Weights of a small GPT-style language model, trained from scratch on English Wikipedia.
Architecture: rotary positions, untied embeddings, attention and MLP in parallel.
MLP neurons of a small language model. Each row is named by its layer, matrix (up: input weights; down: output weights) and neuron, and shows model dimensions 16-271. Each number is 128 + 24 x the weight over its row's rms, rounded and kept within 0 to 255. Numbers have three digits each.
After each neuron's rows, "raises" lists the tokens whose logits its output raises most directly, leaving later layers aside.

L11.up349:114150158117124168123130161113116101139151076123129152131126127123109124138140100123088133101154123110158109093147155174113159147172144144133103161118160091163167125141149180168119104142133112151119149157128110112121115129169151166126151110134097125154174106159128138139131150112123141154151103091114139083161132100147137147139176133130149130148152143142089077100115105118128136133149130139119112119148117133087157157121083109120145090065047132117121152132104104124140105136166125187133122102163135117144097143176136089166115161109105127117125107112137067122162125124119143123136108122097129130132137097129115131109093123108115106107151133138128138140111097103100126149098128108103124114119087108147146138124103138166137133158117126157154083094126130145145118088130085
L11.down349:149159125113149167144137161140149129139101094116136147134131091157143091134164182098141108100144097096163133092116103163147135116136123135115126121101173097155154115179125117153105098157096103126117119172114158155116156130159171139181078112133110128132121136155134107114121136083143171116123081110076124113152164156111109143174144136163159149108084099141098135127153110150146104110127108132098150157132124175130109180106126119129117141113133137136104151103132133104095087116114142134099140144109073115109142134152160117141123161114110141098114179160117094119110111114101109104106170115148122090151116133117142117097103137124118181096136112156158118112124093137116153131148099139101157156115128115141154121106046151120138106126109149113122110119151129142121109110115123
raises: "ese", "ez", "es", "ek", "e"

L9.up415:119092142113100154180141112118152106095090131123128176160148154113140148145132113094097123125127092133121142123172100120143119124122128116109096167117107135126131101127162160116132131106108112127144141155128101097142072072152105132140152139110103089118109123121141128116145087170131147091121136108131136190146133099111104131159134136173196127158144138138116139109136120145160129119146124151090158090168130113146164058104091127107105104161126090129090082143192148145135103131103142114134142141143092117110152147168123128107108117120100124100124118122115110108128124122134158114098143133133186093109096126104110121106147129142090150142101131105161138123134096115112150126097123175151098100142128127121116147123125157135125154117154111147129112124131153164123102171136112
L9.down415:157113135178127140142161134116091130139100128081155144107109124143132147132146151138142071067135108180107116093125128111129133111099104109120139144111152088093115143129181163094144111115125114144128124153158145109113163145091133093165096112111122121139105154143124131162143120161175102135115105147123119152145125086110124136114143148147126112111104132115122140114107103129145107110155133149115154096132119151152187128133145145123130096159148129103131117120135154164112150099135119118139083080085103155139140110114123138107111156140116101113087135087130120069122136078122136109093094133125168086137101112127139113166134139139131090171116159104155129163078104159082157155154131126151176122101170118143093100182070139137180139122167133153122144127134148180114136148115100
raises: "throp", "ct", "ll", "lli", "ut"

L11.up1107:115097104110106142127138126149132098135157149150131121108151125111131144123135160136144179124066118114167119134104113170066116124151133134101145097142106153127168137172126118109105121109074147127125080119113123092107145104075132175121132069152125116116108137081136125108109103079099128142116126147078173107087101118116089148108106135187098118093115133116098133156100152169142145092108120130143102133092103109109107109139128186134130107149133117123116170082128149140155103172102127144148129118126064109105119178140090122133166143135115116146140096091118146090160146136103073102082169119122122180094093135096121108157156109110114123145149077092129165139100128145135101147086160128112141136128110130152124130120150113135107139092133123140144155179169107137152102191141134
L11.down1107:129117138109136121121138153130155110092156131155112126105143143126154150137127110144138147107122168117157150127144114117120141120140154148112118122131168151148144108127122125150095112116142103120101140117119127107123116119148167172113140141158093163109168136104088158087122110126127164119134126114142153113115142130099114150146088136122125152111093163117153106119108143105131139068136131103144160124081145127118118154168116125173104135112150128149096123114114122124140112105093099057186143111090123104179149190107115126141173137153075118114126125136104128097108147125125111083120111112171141102131100067118051162153144121101207145156131137122103173151098107133147094140138119178114117128095089145089151113124113128144134118131107099126185128144149111158152098184105092
raises: "haus", "en", "bach", "enburg", "stra"

L10.up79:101159115147101167123146125135122118146180137125146130159095150096147138133150128140116148154095163125144078130118120145125120139096071121135127150109137142121128140094134089141121148143120085051114089107154104147162131151130127129111146173095162119114125107109102155097140152184129104115104148133110105167121102109167111121182099121102124158130134145108145154100096167109114159093189124125109134133163146130139133129151119160121148103114141129154132106105110174094135107111140134136089135163114106096123103143116139178140114114129150090151074156165123101150117115139103116097124106152156131160091143131126121156141128149164102139128142132107132152137125117138101150112151116134164103089150117091156188097130146128122139111143110150054143145113106128104090115144133089
L10.down79:121128143170121133117151140149099147143123104127177124134141172149096126103125137105135130093076176138118104108158143154096135149095104120168089103125103065122111116108088113116137143171136104150141101146127097154138101147116133113109186132120136127118117166149140122111133092163169106110141151151122132196140122183132140118150130141142107099133152129084120125099116113136141153116151151132110150120115181111140131143126127147080144086091114097122110136125100078084164125147113184119113128137163089148105121127127062142126165086123121143095136131127130147152156122149125112119102104104156141132113118143087041111124104109127151117145135114127159146143173148172096176141126123075145150103123152107156147156100122132105126115138113110109109138142137156089123126130130104
raises: "ates", "ate", "atus", "ated", "cle"

L11.up406:138154144119129143094142148116133119138135117127122130159124118086090200165132171169139119160144188124156117142159128133093113135093106133070142097121113086128075135130126140152136110134127133156132132119126142176162127125139163106097131130128120114115113124098125136122125152176134114126104158132096107153130075135144098102163174099129141158119140135111121140083113117131104164123156149137132135131129168114117155167156164125143088091125106145121114157141093109121123059119133196077165133184150135136142131106172108117137108076119124132114158135147105126168123134129118127133161119149123131137116101127118130111124095143163155171113116106095089117134134075142109130099152127107135168102124124127127154136135077083077105139119094147131129124111111135105125095094171138
L11.down406:145102172157121155119129139114098115123149122118145133139118116107135174116125162149106086114134141139114149109161134146157098157117136131111095100113123108161121117106087109137113164144085104141101135122127122162153134144097160110172073163112126169172117116147103141154139097116093104127123086101112090154154095146150066083133165181132139142132150159080130108112146104149142160153170110090122112119136129154096096143112121077159100101135124142094114124123125124147154128116096149133127117156125139145148139126146117195115122074112099139139136112135123139149179134127122098167188127111148198183116113098147104105124124125128173128144146104137140159123104124143154129108140123093141102113110115102142122093061123110113148149116139107129134148085154139156145092144124151
raises: "ative", "ator", "ating", "ations", "ation"

L3.up477:125182090110185155100129120123108102147101119168094135149150154110122172168111130151162159155128153151099087115149073123123167095115115116099112144127149174107175077142127144128134130127115163167163143156122090139073122105151133091100133164119178153112135144124128149160122132116118139087109109087119137121062133122103102153121121150112121145098138116103076157101141125095128107127082127117120126148145129127160142155076108127136106111125110109121095142143111168146145124124114135144148123161133095090111143141122144180122107131120120116151172125129134119106145077116135169135115147120105103095170141142098150129123128129144132124140089160149148132112141145152107123126109130116156161099106123108120117149107102099134134093134093098128121136181163140146099104141109115
L3.down477:169107147147084114142118169150127138118116169119131135152118091106100092085112116113138171105131150131129144124117138149110153136106162159134126097130141169116121096158130082164141150130126149128129140162096135105113092135159165117170099106096148125138112104091117128087153118140136122157109160160139089140152118166150138131114138095110148132155135121110128159137151145132113090135110111100129134101156122096117122147111165099144135138105121132144074103129092150139123099190096122163114149125143109108145119092071156170129114160110107158152162117117107116129113156092093115136162131153126107158091188125131137140113111109130151148133153118100135149172135111090114143115117132107131129187109152095146091104103048145118092094123166103147139127085132119140102154092101082
raises: "ous", "ique", "ic", "ate", "out"

L9.up1104:096164104110120118154152145131140129101102089102126128116120154145124138161092114099140116094133115177142120141089118139063107114145081168177138140116153154087170103088161151107109142134131110100144145133107146115120099082086107123139113119112123127117146126138106122086096120150127118129122168133107103103114150111097084152120145125082104136127161132122092132118142118095120138113090120105106161135105148068150167130121101156126127153167161142092096120119109102091116121110097109135193175162134077155137159080104114093117152106124114111129154119095095109104121147142144119074114121133104088154143121116100164184134093111106112143134140126140100127083113140129122134108124103151096069102141106132116137118126100082128099134119120123091120113175147105124096116181120102
L9.down1104:149148086105109163113175145126115140119167090125170147113167102113092120164106130104121117148120150130134140111120153125137124096114064182126125140085117143062138139094174133113101130133103105109187122070133127107096152104111133142154113102130125095121160134138142124146098155151107133148139113128098115102139124113162161154165156145098125116134156139106123152100126091149144136119118149139150139156135157135128121086121126149133110078121093119108148097112157121164117118170138110116196138175123125108121157085126130143127095143109081080120150114110140107148149137131111104142161117124105138157151172138091104162154091169111161134094100130148110121108128092140160100122166138130139135124194129142103097128157135101102120128138119162132125121152116095147124130166151134
raises: "ious", "no", "cade", "nal", "rou"

L10.up156:121092166103142161157142111131140111114140192123148130142154136124148121181113169101122139110134127082107140114117083155159159134134145158133137120090107114132115144128151150136095129143115131125095160124136105132146122118155126162143138092138072110130091123120136147125138163164097144104137149075147134112118106195120105157108118112123074133093165139111120163128109112092124106120114119101087071143113083109138128129120092158160133118161121117155117087110113096107086105118149161094078132141154127128072150074088125133148150132103133122127119121111121149078148108132078102133129167141156132098133181137135200155130170128134115115155154117105125116123163126125103122123124145113100155111144166159078156141098132122125104173120122158088140139081101117143125141143124132
L10.down156:151145130131121155098167100125112133114147121114165090142155100116152118112173120113079083098096105115142096144077109119133090088172171170125100142113107161140125131151071112156144117136152143137149154141121144150115116109140093135148141121133128126104155116127103130107113078145159166118097127136083149125094101113116111174108106095123144099109139121154125104180103078129183143129112073146119091128181110134121171132122113135122125107179125130125132123115109135104077108152130170157101115114159137087120116148129166157158155126112125173135141076146142165124165107108106153104089175158070139112134132107114124124141150146116118125180100108135115136159122169122099103118121113134127151154157133121196137159158107111124100124128132142129141165158154102102107109144127125
raises: "it", "ita", "its", "es", "ists"

L2.up877:175156146149149118101134133138151163100120144146164119101116138062120094128151097159143102121128140118117117103139140168130108143140102166125111123102152138147139129105130111156096149098122138106118137116126147137154146111118119122126126118149145149091137127131090152153117144103134146133150112092094156112148151135146084159148204123141133137072086113084126125150109153124120120101170112145136124117106107141144209173129099153120152137121122120121124105172104137122107161127108146099115159113161118139113122128144102134135134134200131158164157114084127161104133071087143137173168156139131164152086053108132124165139081103126088098109111139130128125132095153116143119127142092126135160112143156093121132133123136130112127147133123181111133123085129111102131158149101090
L2.down877:165168163147120103114118150123157140140125156149116125143123164097127130110146135145117139137099161146126193155149111132124113159107121148100114123139179075139116144145123139148073133144126130116155149143161103145143113110111167164142121083165091109163140115085123146141124144132148112129141156134129128075168111147158097161129160164129149154111135161093143122125104110133106116099146087120156153151119102126091130124120073143155108111132088142138132087130111107136118089131150150101120126145131109134095096132143117133136074070165134189139104067134129171137132118113140183108144135120130144150100131110076119115156143086152137124137143121138113128148142128081143086102168153126149121105129118098102129135125129163110108131118124149171092112099106148142146116146081114
raises: "ets", "et", "ation", "ula", "ator"

L10.up1123:165093113105105156139170112140098085136121160133100146094142084165109112125109115130161128171103137094146120169126139123096137168174137108131110112156116114152109124103128139108118132129138105103138114087125171108135152131139166116148178136134142115054096153118132130137135108152134138135147075106140098133146136130121099102135170138114170149178119125148139162115095075132157086109122104089135133125160101105115115156134143133170145154078114157124137170159160104125147120143075109167161150104108114089123163150143176099131121136136126137135101122112124084106170127093114121151099138133132121071115115142190169134137121139072121098120124101114108109147095134122127148135153136154110093105113128164084120129063110110115138152116125123106177132145119139146138121104108122
L10.down1123:180123114082139180161134137130126089107088122098122121104133119128152124140119153169191111115107135096113116128164149160122128135118140140139144129143117157189148137089155106099118131138143126068132119115159126126097117120139104124136120126105118144122076169166128146126118132154149150120109109097090122167135135130144105153112102103150181145130118151116137120142107151092150123141092106106080093128124129152155090096144109109093105127131170068139114143087166172150148142112099077142108135088125111102165141175155122126158112136125130148102114134105118175111153153102112092085110157128154120122169151149155148122083126125091126127102149175093120124151121137138136133106125111143122125122138141131157146102152142123122107133094135151158133100140109153135146129141092125
raises: "es", "ade", "cer", "ship", "e"

L9.up828:156133130149108132123144136140098127166174076120126062129125170112101140095128139131101151129112156110134116121115145112135142116086100071132119064118127152123162153122152110164118110130122140114132143135098170132084129119138147124126079129146144135170092103109133160163081148146124087155139159126103133125167131133116154163183163204097085135126162152131147159106118125167113118122156124156100120119093121150100130167136124140105124099143116113132110118149118131100117105129089128164130140175102171125116128131093135138120145109098101138132145134091134136173107116104109119079142128121104173140107122099128181088168160151108136173087137089124134124092138158131135160165175132115135140144116105147123110118111122132105098124091151129108094153119141116166168073146113142
L9.down828:153132142145109105132131138125102175097165119118168136098140159104087183145113118121119142133146159138126128090131089122091136125138102135128109073133119127120124127105158119158123135137156128122126129139064115120154119132153160124177154123104106113140144132156135156081107118108100122140119139184109139156153109173110104164133127124137151098148116111102118118120099163127091175118113169131104088080104171118113135090127156105150128128148141125129076164120126169161131056133153142128160113169109111153123102133115132124100151121141112154127103111118149113129099107071138099075110200174114137137106153141134098086111117140094147138122139139108137118135139101094097113163171127117149148146148145127092101140106097121111125100157091110175153139126105117113129113181096108
raises: "ate", "ic", "atus", "at", "ation"

L10.up999:122100153135107156067125179171117099124153131125154113136129168110120173180153111109135167189150151119111111111145123132139151151159125100146126088152108133121062161143141108110108126129104150146092117110166111092130179140151114130118115126119113104098143134122106101114144114163161093104085148176072181102126093102114119117145147123106136110099171124124106125096116122137116133133144116162131141133164159129118152106171117113100114131115114128141101111108119149086108104095092111154127149120117092093073172161082189153123160137114109150127140108126101139078095150123129112128108111102117140145164136132124140118126130128142106129070138088155147122169108168162187149102157119095132157114133128154124134144118119154101146107124136140098108135141151163122129121149137116
L10.down999:171136105145111146076147138132156116133135113144152108106141130168110126141098160157088135126156168118104175144104102115147142091156138113113112073135134126122161090090144153141132076161136116116115147146157106147138117115178161094109103066155122128116117155102121187140159121160163132142069097100115137145144114143104157111095164138145144134167103108072162121132110113065130139131137158141106126127128125103113088108105127136113113103146132121131091130153108136122148129156126138146136140093168165144090095118089124146128109085123120067108121124140126125162138124130117150153141135108123143122086091106159151151114102124123110124106127107116143150128120142091129156128143121129111090135101118103099084106106139163107124129144107096117118098131152116118130153162113130
raises: "ate", "ating", "ated", "ity", "rated"